config = dict(
    n_layer=14,
    d_model=192,
    n_head=6,
    n_kv_head=6,
    head_dim=32,
    d_mlp=768,
    vocab_size=2048,
    activation='gelu',
    norm='layernorm',
    norm_place='pre',
    norm_eps=1e-05,
    positions='rope',
    rope_base=6460.0,
    rope_fraction=0.25,
    qk_norm=False,
    attn_scale=0.177,
    bias='all',
    tie_embeddings=False,
    parallel_block=True,
    init='orth',
    init_std_qkv=0.0383,
    init_std_o=0.0,
    init_std_up=0.0383,
    init_std_down=0.0,
    optimizer='muon_variant',
    lr=0.0077,
    lr_mult_o=4.0,
    lr_mult_down=2.0,
    beta1=0.93,
    lr_head=0.0101,
    grad_clip=0.5,
    warmup_steps=200,
    schedule='wsd',
    decay_fraction=0.592,
    decay_shape='linear',
    final_lr_fraction=0.0,
    batch_tokens=32768,
    seq_len=512,
    doc_mask=True,
    train_tokens=243000000,
    steps=7416,
    dataset='wikipedia_en',
)
MLP neurons of a small language model. Each row is named by its layer, matrix (up: input weights) and neuron, and shows model dimensions 64-191. Each number is 128 + 32 x the weight over its row's rms, rounded and kept within 0 to 255.
After each neuron's rows, "fires after" lists the tokens most often just before its 100 highest values on Wikipedia text that the model never trained on.

L7.up271 [ 37 163 156 129  93 165  98 151  98 106 124 122 150 134 173 162 120 116 117 143 119 125 147  76  90 181 127 120 126  71 163 162  95  78 120 120 139 153  93 134 179 110 148  94 124  81 136 121 162 179  92 111  97 181 135 168  38  71  67  99 143  88 157 135 136 153 133 154 141 153 126 161 143 158 190 168 126 139 132 150 145 120 143 107 157  97 157 158 168 119 116 110 151 181 133 154 135  94 189 107 126 127 134 107 119 128  75  85 141 150 127 111 138 146 145 118 117 143  98 110 153 135 188 147 126 199 127 126]
fires after: "s", " S", "c", " G", "f"

L3.up230 [103 125 155  99  86 140 169  99 130  74 104 111 166 111 155 124 155 140 154 163  62 121  92 115 152 163 134 120  99 145 121 188 166  87 118 105 127 211  81 123 108 125 161 137 137 151  99 137 104  92 114 137 161 131 135  86 130  78 175  85 112  97 172 203 163 154  74 165 154 153 145 160 124 150 152 115 142 174  79  95 133 128 138 150  88 182 143  85 103 115 117 146  81 123 134 157 160 125 138 118 136  96 121  64 138 119 124  99 166 117 142 132 128 180  95 163  91 124 117 178 143 156 160 201 152 124 142 142]
fires after: "app", "M", " V", " comp", "V"

L2.up169 [143 162 103 137 133 131 143 150 151 107  93 114  79  49 110 168 112 153 136 118 139 132 130 131 115 122 154 142 112 157 128 132  99 169 144 178 107 159 172 201 119 170 100 144 121  99 126 134 156  23 144 145 123 159 110 172  80  77 160 150 113 111 143 177 149 102 143 193 147  73 169 177 141 109 150  86 112  89  90 186 152 183 142  96 188 121 135 150 144 104  97 138 134 136  83 161  60 101  99 179 182 109 151 142 103  94 123 125 144  92  63  90 115 160 157 146 120 124 103 176 119 107 100  78 113 144 131  98]
fires after: " ", " re", " P", " h", " de", " M"

L2.up536 [ 99  83 105 151 138 111 127 136 126  92 152 115 105 137 133 162 149  70  69 109 154 150 139 133 163 138 138  91 108  78 146 130 133 128 148 124 171 159 120  87 163  83  51 113 134 116 164 139 190 199 109 216  78  95 148 104 169  88 106 121 127 153 130 142 163 164 192 104 115 124  98 115 112 106 145 125  89 121  92  93 123 159  97 126 161 115 135 117 151 107 105 142 205 151  69 108 150 200 130 142 115  91 134 108 214 163 110 145 132 171 110 125 151 102 125  70  69 165 140  92 156 140 112 134 157 108 138 124]
fires after: " G", " di", "ar", " sign", " month"

L7.up132 [163  97 151 143 179 101 106 156 126 144 120 110  84 126 117  62 151 157 128 122 116 108 112 163 112 131  96 141 145 113  35 164 149 196 121  99 132  42 159 186 103 115 106 175 115 160  48 177  69 126  70  98 118 154  72 182 171  78 141  73 142 112 131 122 120 112 125 156 157 139 124 148 137 173 179 109 188 140 117  90 114 152 186 105 161 123  89 116 139 124 102 148 114 157 140 121 110 165 204 111 104  93 129 102 196 161  72 102 136 108 154 108 138  97 126 174 164 119  41 113 131  91 145 109 114 166 137 126]
fires after: " A", " vi", " a", " I", " Na", " Sa"

L7.up466 [154 160 107 166 125  78 115 144 110 118 112 106 139 143 101 131 159 112  46 122 117  83 123 137  79 131 101 161 164 203 117  92 147 106 135 157 163  63 167 134 112 155  94 157 161 130  99 137 148 119  88 160 134 145  97 139 178 149  87 161 175 173 110 148 149 153  87 130 159 123 133  78 111 177 147 185 137 105  55 173 140  82 134  94 156  84 132 112  93 153 145 154 171 114  95 124 135 137 166 153 161  72 160 112 159 134 137 108 115 151 108 104 121 126  93 121 122 114  68 163 102 107 137  45 110 125  99 101]
fires after: "\n", " Na", " A", "n"

L5.up571 [193 192 140 127 148 172  82 147 129  98 104 136 118 199  95 120 128 114  78 130 175 117 144  92 123 120 119 136  95 154 141 124 147 112 173 173 159 141 191  94 103 129 112 111 118 157  66 118 104 136 127 198 153 129 107 162  87  71 136 130 168 156 127 164  81 135 118 123  47 124 116 135 122  82  88 146 136 104 161 109 174 144 110 167 166  92 157 149 153 142 122 144 176 146 185  50 119 106 142 123  87  95 179  99 121  76 161 138 136 101  98 125 151 134 169 101 141 168  99 123  90 174 144 175  63 132 127 135]
fires after: " ", " \"", " (", "-"

L2.up369 [130 188 135 170 118 125 114 109  98 122  98  76 128 116 144 138 143 150 143 123 185 141 115 130 108 146 123  79 110  94  98 150 149 105 110 172 120  97 127  65 158 130 109 115 125 213 138 147 167  97  85 138 124  65 139 134 137 162 163 179 131  73 122 186 152 139 115 123 186 119 120 137  87 101 130  84 118 128 155 173 156 123 212 165  90 101 149 153 132 179 134 115 128 167 151  69 110 138 109 114 115 159  73 142 168 222 110 150 111 117 170 106 153 128  44 107  41 122 139 158 127 131  95 104 190  87 159 132]
fires after: "th", "ff", "fe", " Car", "ne", "mo"

L2.up346 [135 138 138  73 154 112 133 164  45 128 128 123 182 138 146 131 179 117 124 111  82 148 163 137 138 157 151 138 138 134 112 197  96 117 175  91 176  71 154 167 173 131 114 120 186 120  93 118 100  81  70 106 124 104 125 131  69 117 113 132 136 134 101 117 131 177 166 138  99 169 120 121  76 147 125 142 144 105 167 137 138 121 126 114 169 115 125 127  84  59 114 126 117 135 101 106 155  99 193  85 132  82 126 154  69  91 104 153 135  89 135  95 165 127  89 118 169 191 124 115 170 200 207 114 141 109 123  89]
fires after: " f", " F", "f"

L2.up710 [110 103  65  86 115 156 124 156  88 118 133 154 124 161 143 190 157 137 162 123 146 121 151  76 126  96 152 129  88 101 110 159 155 103 101 137 160 106 144 128 201 143 173 126 174 108  73 123 111 114 122 105  97  84 143  89 148 165  83  97 155 126 134 106 124 109 176 140 121 164 118 154  65 112 156 127 105  53 154 115  87 156 163 186 117  66  78 151 177 145 166 142 118  98 168 152  50 127 185 119 138 132 113 136 105 175 121 100 152 120 130  76 153  98  76 113 207 139 137 163 118 132 170 129 127 145 149  86]
fires after: " f", " F", " T", "T", "f", "F"

L7.up93 [128 120 168 121 128 112  95 126  93  92 140  91  86 152 171 145 102 154 173 127 144 142 197 138 170 150 139 174 106 149 140 158 109 159 119 150 144  99 138  99 142 145 124 118 135 208  88 122 189 113  57 183  69  64 169 178 158 132 164 101 112 151  89 116 192 129 110 154 147 153 125 150  74 121 167 169 131 105 119 132  67 142 109  95  93 143 135 108 136 216 106 117 162 147 119 123 130 148 103  86 150  82 125 156 128  43 140 114 147 137 132 102  94  91 149 155 131 116  77 102 129 205  95 136 135 121 175 185]
fires after: " B", "b", " g", " ", " p", "ar"

L5.up628 [127 106 154 124 178 145 112 151  92 176 138 137 104 161 152 126  67 161  86 113 158 137 125 144 177 180  81 141  92  91 171  92  94 135 169 110 122 172  66 100 144 148  79 147 102 191 112 150 104  89  81 121 102 172 115 165 137 133 160 150 132 121  99 152 157 136 145 158 125  85 129 117 110 103 161 163 123 177 165 106 159  93  92 157  71 153 142 126 135  92  99 155 199 193 132 154  96 160 152  93 108 165 102  65 193 135 108 156 125 118 146  86 119  97 110 139 140 119  23 117 143 151 108 106 101  53 142 121]
fires after: " ", "ar", ".", "s", "n"

L9.up631 [150 154 171  53 120 186  86 105  81 123 123 115  78 144 109 171 105 108 104 152 161 111 127 128 124 102 163 178 134 149 101 156 101 111 122 170  78 142 145 130 127 135 113 125  96 179 108 118 107  68 103 212 136 141 115 202 183 142 139 157  96 104  75  80 148 132 111 134 123 109 162 117 120 116 162 111 152 100 116 150 142 154 115  98 174 122 154 152 146 153 126 161 142 125 105  96  97 171 114 165 195 125  97 136  80  38 153 168  97 129 133 134 119 142 141 127 130 124 121 116  68 164 113 112  81 186 115 160]
fires after: " ", " dis", "L"

L7.up307 [124 109 161  86 173 130 114  94 103  86 129 132 175 102 119 145 151 108 124 161 129 165 136 105 144  69 190 140 137  62  81 121 164 146 169 200  94 135 141  86 153 120 169 124 129 192  87  55 106  90 144 150 115 118  84 166 111 152 108 182 118 181  85  65 143 171 118 110 125 141  98 135 159 111  89 139 137 139  91 147 151 124  78 135 107 112 159 203 153 116  89 113 109 155 168 121  74  80 106 111 139 122  77 166 109 145 123 145  90 121  77 170  91 111 145  90 119 128 157 153 137 152 169 146 154 143 166 122]
fires after: "te", "re", " pre", " re", " su", " "

L5.up17 [119 154 113  72  82 141  80 141 117 144 151 146 143 127 118 163 142 100 145  89 189 134 125 152 194 146 146 149  97 102 128 132 156  84 177 108  95 148 127 171 123 109 148 160 151 115  45 148  87 127 112 200 164 135  71 169 105 151 132  79 116 119 114 126 132 139 156 146 140  97 158 118 120 148 147 122 120 139 146 129 133 134  97 112 172 146 134 111 134 107 113 104 148 122 111 134 120 153 170 183 114 137  95 134  81 111 162 134 142 109 111 183 185 116 157 140 128  75 113  66  48 129 163 165 187 113 140  97]
fires after: " ", " con", " re", " sub", " ("

L7.up158 [ 96 157  98 135 106 213 110 152  67 153  84 147 109 114 131  77 164  95 145 133 203 101 206 191 111  82 149 159 175 130  95 130  81 100 117 131 125 134 149 127 173 148 116 135 102 102  92 153 113  98 154 190 132 129 130 118 167 166 134 117 109  98 107 124 128 147 113 104 177  39 130 190 144 116  90 120 160 159  81 126 193 137 126 126 123 144  85 104 156  86 136 115 114 119 141 143 100 115 196 136 123  27 138  19  83 115 103 127 126 146 111 137 115 119 136 168 127 115 149 147  99  58 146 138  95 111 157 121]
fires after: " Ra", " O", "ra", " I", " de"

L2.up318 [134  82 139  99 162 162  91 150 127 117 141 122 142 102 117 170 208 149 104 155  78 151 130  87 107 124  99  92 104 135 173 138 144  79 198 117 149  91 123 102 112 158 115 120 167  67 120  64 130  99 129 121  98 173 100 133 133  90 128 129 162  97 142  93 152 193 127 144 111 195 130  93  73 155 140 135 139 108 159 147 187  97 177 105 172 143 150 140 131 113 102  98  87 142 138 142 117 125 192 104 114 110 134  84 112  53 133 113 141  36  97 153 129 133 122 186 133 166 135 122 151 127 112 125 132  90  90 117]
fires after: " f", " F", "f"

L3.up55 [128  93  74 132 124 158 194 158  71 185 179 102  53 137 117 103 100 150 137 122  76 123  76 133 174 156 132 160 104  79 134 149  86 100 167 155 142 175  81 134 140 170 108 108 135 203 120 165 124 162 124 158 177 150  65 171 166 121  86 139 117 118 119 110 195  98  50 115 145  64 102 173 130 142 129 135  88 132 141  59 184 116 121 175 163 148 154 187 125 127  97 140 134 121  49 136 113 139 120  76  96 119 159 110 119 106 122  90 101 134  78 135  94 166  76 105 110 179  68 129 125 109 158 127 143 116 138 127]
fires after: " |", "|", " ", "s", "W", "app"

L2.up510 [120 158 123 127 138 115 131 102  96  79 114 102  55 137  85 111  67 112 115 135 110 185 110 142 155 130 153 143 146 140  54 196 131 161 129  95  45 141 148 131 107 142 134 135 116 101  86 167  96  90  96 157 182 161 125 137 164  90 157 117 110 136 105 141 112  96 129 185 136 119 107 108 200 119  55 128 103 137  85 104  83 164 109 106 186 103 146  64 150 115 129 132 130 111  92 224 162 114 109 116 139 147 124 137 172 133 187 179 151 125 124 130 142  94 134  73  96 143 113  82 162 127  92 181 111 128 118 169]
fires after: " D", "C", "\n", " C", "D", " d"

L2.up657 [165 136 155 124 118 123  83  86 108 107 155 126 131  97 132  66  96 111 201  84 137 114 115 129 133  99 141 104 120 107 108 146 179 130 121 169 130  98 198 112  66 133 144  91  89 153  96 108  97 103  89 131 153 144 131 105 121 158  66 130 147 126 124 108 102 124 129 162 111 125  74  99 133 149 112 120 111 123 117 115 114 143 152 134 111  82  81  83 113 106 116 170 146 132 165 193 121  92 167 185 194 108 183  67 147 155 156 149 142  93 139 123 139 129 103 122 108 134 108  92 145 117  38 185 161 195 114 236]
fires after: "\n", "s", " "

L3.up750 [147 165  75 122 108 177 118 105 137 163  98 132 151  85 118 151 169 123 159 114 174 166 117 158  75 132 112 121  80 150 108 160 139  98 123 135 101 125 151  90  84 111 178 192 116 151 172  68 146  97 100 175 130 144 134 112 119 122  84 109 115 112 102 118 105 109  63 136  86  80 122 130  80 110 165 135 115  71  95  78 143 118 136 191 108  92 121 129 139 148 144  90 136 140 127 123  89  99  70 190 104 145 126 131 152 100 148  76 117  90 108  67 135 148 143 118  88 174 108 123  59 192 110 136  57 113 137  83]
fires after: "\n", " M", "M", "–", "B"

L2.up705 [128 183  95  86 123 158 160 111 125  97  61 129  84 149 190 146 100 126  65 138 148 224 124 143 202 128 177  86 134 117 145 140 161 143 110 141  72 126 159  75 135 102 123 198  89 123 123 170 208 123  93 129 134 107 106 142  83 114 152 165 102  93 160 113 148 114  82 132  94 130 107 143 131  89 162 137 120 114  77 116 118 117 112 178 122 143 107 127 185  91 130 111 138 124 109 116  51 117  87 136 152 126 104 150  91 155 115 116 181  78  84  62 107  89 107 124 147  82 144 115 151 162 142 179 113 124 143 173]
fires after: "M", " h", "b", " m", " M", "m"